Weights of a small GPT-style language model, trained from scratch on English Wikipedia: vocabulary 12300, rotary positions.
MLP neurons of a small language model. Each row is named by its layer, matrix (gate and up: input weights) and neuron, and shows model dimensions 192-447. Each number is 128 + 24 x the weight over its row's rms, rounded and kept within 0 to 255. Numbers have three digits each. A neuron's up and down rows have the sign that makes its largest values positive.
Before each neuron's rows, "fires in" lists the words (lower case) most often at its 100 highest values on Wikipedia text that the model never trained on; "fires on" lists the tokens most often at its 100 highest values on Wikipedia text that the model never trained on.

fires in: "the", "gf"
fires on: " the", " GF", "av"
L5.gate549:110153096115183156139150156104095107123117122125097170151138112151128120134095119119144111122129114127116155120115158144166136104118129140102104090116164108146148094159143126153052098150113085109141091131143126097141087110110162140130183124133102145152134125068153167119129100092148138127110108151141120088148088093121127144109139163111159205139133107109124101074140077156138133164130126144133150144134083092126180108106135071141101154150112108147143099121138142145151151109157160131098156151146105150133149121146127133147105088144137112091101117102105120143139094139089137139136176147091121137135167182119125117153093142148152125123099162149127114141118131133163150145140075133174124118117119155114133141125103128133106181121123091142159157094132115114120100148108171
L5.up549:134133137196129093108136139111145149102092116137114122143130151103103169146169134124146133131146112159120107140149171080127156108114102133101161133127126138101115137150141142106087134122120138121121116093142162102155113136071103141116169133144144135117142120115149143178083149146125070123110162143149125161150145121135117132090167075152145102155124174164116140118146124146086130096112117140100118108135117162125139171125128152130122131127098111154180133142127156133151126106097138155129152111121141104130153121132147129075162157109123140124101141091157115103130115098141160101092091097082114142118149166168143177123071121181129102154093133155136127105110121157102153115172096148115115127104133106120167127095134122146137141145132159139157117131178142095081116163140135

fires in: "one", "two", "some", "to", "and", "but"
fires on: " one", " two", " to", " some", " and"
L2.gate451:151093129138107109143112121124135092149126116170107129098090118110119154158142117087100112157129113123123129141092106134126111139144098164142130119143126131113141112140083143144153116157097138150112132171087124131122132117188135126094124078091139118096081086124121092128142142110121103160144128129155084129136139162131114132144125123135136121148129144119164146169160113138097151145116138134060156118115097096133126154113141132104103089147129139105119095136102147090073127141137132120185089125131102155139158103161170146151142143110181122146107104123127114114092116054141147116140147116116108102096149182145072157153087125165135126121168151173139140103113157129140115118106073145126138146117155116128122174173126136119130127129141115139184126169138075127116089067116097
L2.up451:087121165124088096114119134129129115152145125124088116068142185172081101123108165160139133131121095097182129129084116124123140135122147126105146111140108146114091122128131116151149174151141138137155136132147112083161161145126118168110135107113146104072115120134169161117131117162154149083125130207125133121115104106137170140114133108166112141160101150123114127112101140139139132120176105091133097086118103160091108114122135099126112144108134107089104120116094105110124125154189097179137165102151111116157087123128124080099132085113087133134123152118124154142095152155096163134071129135125120161163146128101115151106113137144127148115137171165142166165108151123132123168149108134137139132115179129172103138114132094104112104140142134121126104121162134140174144135143121

fires in: "1", "2", "one", "two"
fires on: " 1", " 2", " one", " two", " One"
L2.gate344:130093148111142117130169138102146145113147138114136118121094137107148122144128103099086138143133154129138116122143099115145111144082106140140109172203156120151098125142113126164117124115095149144170105155153083104127145080130100122130132147178123128147161098155142115147131122146159112122115126184168116158112104145163144096106139107113126108138156110133143116161124155112155093133124143103116133094100143094160147118107105114107139103165130099147111091175116103137125141113113130151112108087119123104131078134116103110122105149118166126169110121143087117113123096078138112142153129145103117127125131133110156111117147133131145095156125129069116134143141154188136128099114142095120153167115122149142091082127122125113162143106180131160150144140144135172128109101131074
L2.up344:131128146135125080127096132163188131155160104131139124105143153118114119165136131094122179111144115145133129137149166128112086171128115100176124066076113138112117131111135144144096153160125129083184139184142123137118161093158128108094115155168100121119095126109102117119152105127105099124106134164097131144129113103109149166147143112103139145157121177137111125156120123163137144097154114146128119165123132108113137049130068096152161155132132131112141158114144114090090139136130138132160127139138128167126089117157121147134115174158180114127117124133084103133153130113171103154129110126160138128124135090131114134142145117128110105108113140127139114141116131140098157105115145140147130135125133102160136136174109140153082137163175136154116111098161138151169074132134087

fires in: "in", "for"
fires on: "In", " In", " in", " for", " (in"
L7.gate300:139117123191142113135130110160153117143181149120115132166138158152145120145130121126134124131111146167105118142127132116084125094132114101132075096116108113128134140134115121138106107139102093113173128133205144082147174118055116160077092137124097148158135143135168147149119066123097090120161143161115106137121095130127120154135134104084156191101160124154122102114118140139105133139124127172096133154156121156108102120127096113126148156108092125137124122127151136090143145122136161122165123113140115129116121158119181153144108161128137132102144105133132114086105184115122156137157122114099114169161107167137162164114143125152121116071154128136154117130125111121169190124118090071140086159147117110117142136123141117101155147120098121100148066123143149113085127115126184
L7.up300:170154100129109088139151142111147107123127120160131140131116124164178118100149104167084136150165127109126116124119163104153138201145154129116096128111129123054146191131110123104153135147119173135148111180150110137097137154134166083153117099114086087119136139120103132109120154137097129159188153125140166143108118098123144121132137105120119117103102118129128095111139096103162160119066114143121121079146133168122123138142122111121109137138119107145096146150110103179161114137121133144138152116169176082156140164160149105097083086129113119149150101171066124148127107082121120099101130106163157166091126139171185130148124137115164156096138142111125138149127117102149117100121118139107144103105091148142118104144167140133142124118173121111124158114141105093144117127093170

fires in: "one", "two", "only", "six", "three", "four"
fires on: " one", " two", " only", " six", " three"
L2.gate287:160109151148124152104093151136139120144132131104116134145117122138121133161138076127101135136153103104132139117159159124144107081120151120134115128072129138121129131122114132139127124088111159105114132147114120117150153162126126123148160111121105156116099136136128162107127137128163154120093133150159104127130110116144128166170160134133110117132171127112131147127123079145131121119133116169107087105116076082112126160117095152141129130130134146130132115150106124132105128146111134119158099106096140096138080165122108127110148126118150102119118122141106128157147164112136157166150130120133095165129098158119152112145093144143136086071207133141157122103103128174119149123136118126150140131113150103151127093109094137113113091176162137184114084096174147140161110135133107
L2.up287:137161148148113122111096147161092150161142120103156128143053113137106132125137145161121123136108130098107118119145112144139152112136076132178090127129111089103102133088113095150144116150130100138161152115117167123101150146093118130117160151148102163088093122130141141156128140149149119072080129136130094136162146115141143110156142115169099153174115149144143109123106124132157114138100109123107103160125107132129126114105084164090146122196136130161096099109156117123129149158150146204101142103124124091086118148140157095100168187153115100122116136092145143183116119171125131111158172135114130139106119176124123124124096139148148129110111138174173114137128132172164105128078102125125132105133109152125122105146115146165085163178149145187112115084148117105125139108119132

fires in: "the", "in"
fires on: " the", " in"
L5.gate504:141110114124136101093109130131124122122087137113139140129133090117124175151140158153128111121107115105146120118153096111131126134152080182203140088100142137078146118141138094133120139146104139136134175119084138109103156141093129132107086114146142101095120115103137146129130120175119126147112149143089114148102149133116175125101122094144152204093161135122119124163128123146091161114119131151152128134119130102157181096119128100164155131164061105163118127113126182103138111131126125164114160132145148119130141115122135130065137129160162114118150141149133138147134100123118081141097127106168108158108192141133162176136088150113169113138114192120171113097129154124100118085107082125081126108141126144125122099153116125149078151125132140171093101107107135093116127123114126
L5.up504:129170089120122129093161154093106106111092100088114117164180154127123111161161143116158088153104157146115109116119102128147124106080116084082116142172156131119131135101121107166204100153138127128145097149125116128159078118075121139139140103107129123150102141103143128111135126137097111110131109095109109183114140130103117151129088169112121110165164147138117150124117158123080132143102153171080063142163111079146137146147129125110127146149083177133103098147123141164127156114115154141134133109154159126118134134153126100097106118182136160132087141121153135124130132104149139046107159144141124148179149159140137125132119115158124116106135155122119168144106156156123144123134130121132122118141173152130115126122118118152151125131112132100139132129100108117160108126125079

fires in: "the", "a", "one", "every", "on"
fires on: " the", " a", " every", " on", " one"
L8.gate448:100131089157129116173145129118096151108085127095152140171098110136138103097138131175091106104107090140137119133078116124096096139150110181100088116102123111139147161153181132166145123157124062177146103085112108143153128133122159154143130104148149111143086134140153108161127137158094138101103106174110111129124107127123182104089124131109168135134131175125123103104151123122098128127124110166130115180160130115099136102176137135161140175133173149102125113135112115110139114128096127152121163067136103101149132141123120141069116113171115108145095161110125111123141127085075088160156107153140129126152103147110134142151105138136083127109101161106159106146141152126098142139139127140142121158112150111129141126123121117138115104157090122110121150106079136147142134113132139
L8.up448:131139115149140131081164166110127164063137112119139130106114173100131124114175107114149124148104165125140131092122145116137118112128164139121118170097100155111125142117139152134162110182102147138165119106143143130079112150105128163135089090132161119089107134076159157117089128159130088101151122147091083142149152133139135116136137130098146155103128183136151169131127143143123217111124127111153155111147138146139097163157131106122134133114111187121113116111132067150167159155115086159160084058087128089170123160161126162103143152156107125171131143140147116119154127151106114104078172151138121134155107093139127178149103098148113125134134143103119167138133173139157122114132120100174155120108152069111139154174142126135128192139109099117127117074139104153106142126112110

fires in: "in", "south", "north"
fires on: " in", " In", " North", " South", "In", "os"
L7.gate311:136138108142116105162092153136099096116171150144113144094080132158134133100106127163158155103122078164105135133112125127132122131149152162122139083056099146087134120150145134146117138123101111151114105171160105117160158116117133190144127142122110187136118174089115118126163142162169141113131149141104101190128125123114117128108125131133161096109143133168128127112170136148091127105101126146134129141123198106134120097110126098136133121097131128096148090138137131054099107114122099074130144127105111151111142091114117117129162153142107142125152132167100131112120132113143128102106162115112120129140136147114168182097114176128135115194104162151136158132096137124139121126132098115114122100105116143162086139147094120112140133150091118089135146099129174157107141140123120
L7.up311:146139098049097129108103122133159164125155116120109142143124067148112156100120151147069151112149124143089131091118137114156181156152148130112133143128103181173134128133134120146085095123148111136142112092142143110134134177063134107180108113152135152118149152126120166151105153121120113149154145189087137172149128102152161118108133157142114129131129135106137155138174138096171131149055097157142169157148137134128105095142112141113128149111151134151117136180130157073128120160109115129128123121136137106113117120086136146150110122090145151165134078135111116134126097100158132101129119112143148157174123145111150122152113112122133103120137135155139168124106163142140126102140129130147128142147141149109121139131150125112109193174104153108144111115133123140087130146115147

fires in: "at", "in", "to"
fires on: " at", " At", " in", "At"
L7.gate355:117114136101141127134108108105106155064149105093143108118128137143104124111097139134147162108131149098135085138146133107114151103148109156145072134124133174125148100123129185140153108098105115119113136164127143142120161128127147144089112168132126131156121123095158175099130080157109106120131158176104159103074135115135132143133190122098165156118134114121126162114153089178141126136164126124114095154121149141136146129138098159105141165089115092079133125146129089140160119146202160152144152152158132127151135125150111110151130133131097127166142142154156120111107152101138085169161145130131119162118102117109184127152099154093141103129051131076152128102146126135130108128112161104109118133127117114108146134123121114077130130108156143139165158149115175136129138121116121
L7.up355:146134092126125112127106101058139168150054127069152098108128125129109107106140119092113107109130176116103132128098116109174182129120099152113099146085122135134148109119111104106109125111175122095097133175164156116143147108111152130118106096152142142135103121104145132140135072182125104115120176162145154119128115135093140157148164107130144101135130088160130133128111112166129161145148122140079091137192092096123167141119113123136105148122105120135139162119118121119124128096112129139111103119139105130111130113094098081103110118174112163131115187130129164101130139136156108153168167114113168145150115130090182098129121139107104094143133140103151101150134105117118102115138130117128138120113140143172157134144151100132145133060131120132106140117107159098136172152141104

fires in: "back", "able", "in", "la", "being", "and"
fires on: " back", " able", " in", " la", " being", " and"
L2.gate849:160119140087162157168131114109127120143155112123178135174112156127141106094091129137153130109143157162137089112115118141121132108129100134136119086168098125110150146160110126148130103126130105090102123123096091139083151125103159131103199103121112127109115112093091118130159108140134121094115135147130145097115174110119103167156163138175120112127172088182142160132143116136107076141162142120125130138121114091079155077125111136110105127157114139132122117142179101141113155108150155111149099135128156094139164168086118139134131177122153187171133077099149092153151112161141117154107117120135126115098130113115138137159168123087138188098114168169154143112125136162160137105105129110132163176135126142097157123123122095140086113114147094125154103165152129125077126124160155
L2.up849:154105134132142127149128125116130127147155116155174127142085158115158113138133162142170119137140161129130147138103135104147118147124192144114146119133119110087133112146136116133112098102117099125098121080121092127152134150127143113090121164129136152075110114089135129140145082147157127086115121116153171104143125131116129149103140118134139148139111150141095104097137123139106131161131133125109131112170156095076138129094084158124135142110134139169152124163160126148117146177164163089152120118083126143091130118116158145153158179159139131196120177143123103165127140138122171107158122121159107129119140112122132121153160141101121147134117147133131123136094093139136156096144117146153108157075132130097119162126133086137148139138150123124080129145110127104160143140131111

fires in: "of", "to", "in", "for", "was", "by"
fires on: " of", " to", " in", " for", " was", " by"
L5.gate376:162154149104097106151070136112140098096147147137123110101099081176145117175164135171147116186133144144107155120164116109118101132146097133109165172100085159132133138097168113087104092165120102156148124115127166121201101140108137117165105109139126142131117108175132097178091158092076132124089128136098140124168142146149157166161154125095108146074103108129115103109138092135081102112106110138141128135128140123160124096104149184096138151093131150092112081145099117096139125089131141161143152078092106122136157160111151122149093123059156118153171113133137092130155156126132108090155144104089122122124098120087115151157135142146120139145111148128149153119124109173165128146152066113070082078127091159107139107116156094089105100131132130115138130129130079146169104122125128
L5.up376:141140083145137121179099087116112126119143134120110114135121085127122152161159129165141140104162150142129106159098146101150092136121101114092094169164152108117093121092122149146114106142098122143159140167126144131142118084104138129106108103108101117123114107101135142138126129145119122144165154132151100123139177162131128135135106146081175140119155093107137136128139149098135146118092114138149129093098074113138118121109142136102200116158132123076099096103124102104154133130138137150157148150152143109122169087115168165109106101149088111182088130164172102136113132102162138129112147114189128199137080137112099135131111111130125168115156122144152166119151125136153169161081153120081153134082171133160136114092161136129105133090111160149152114144090119136135149148107137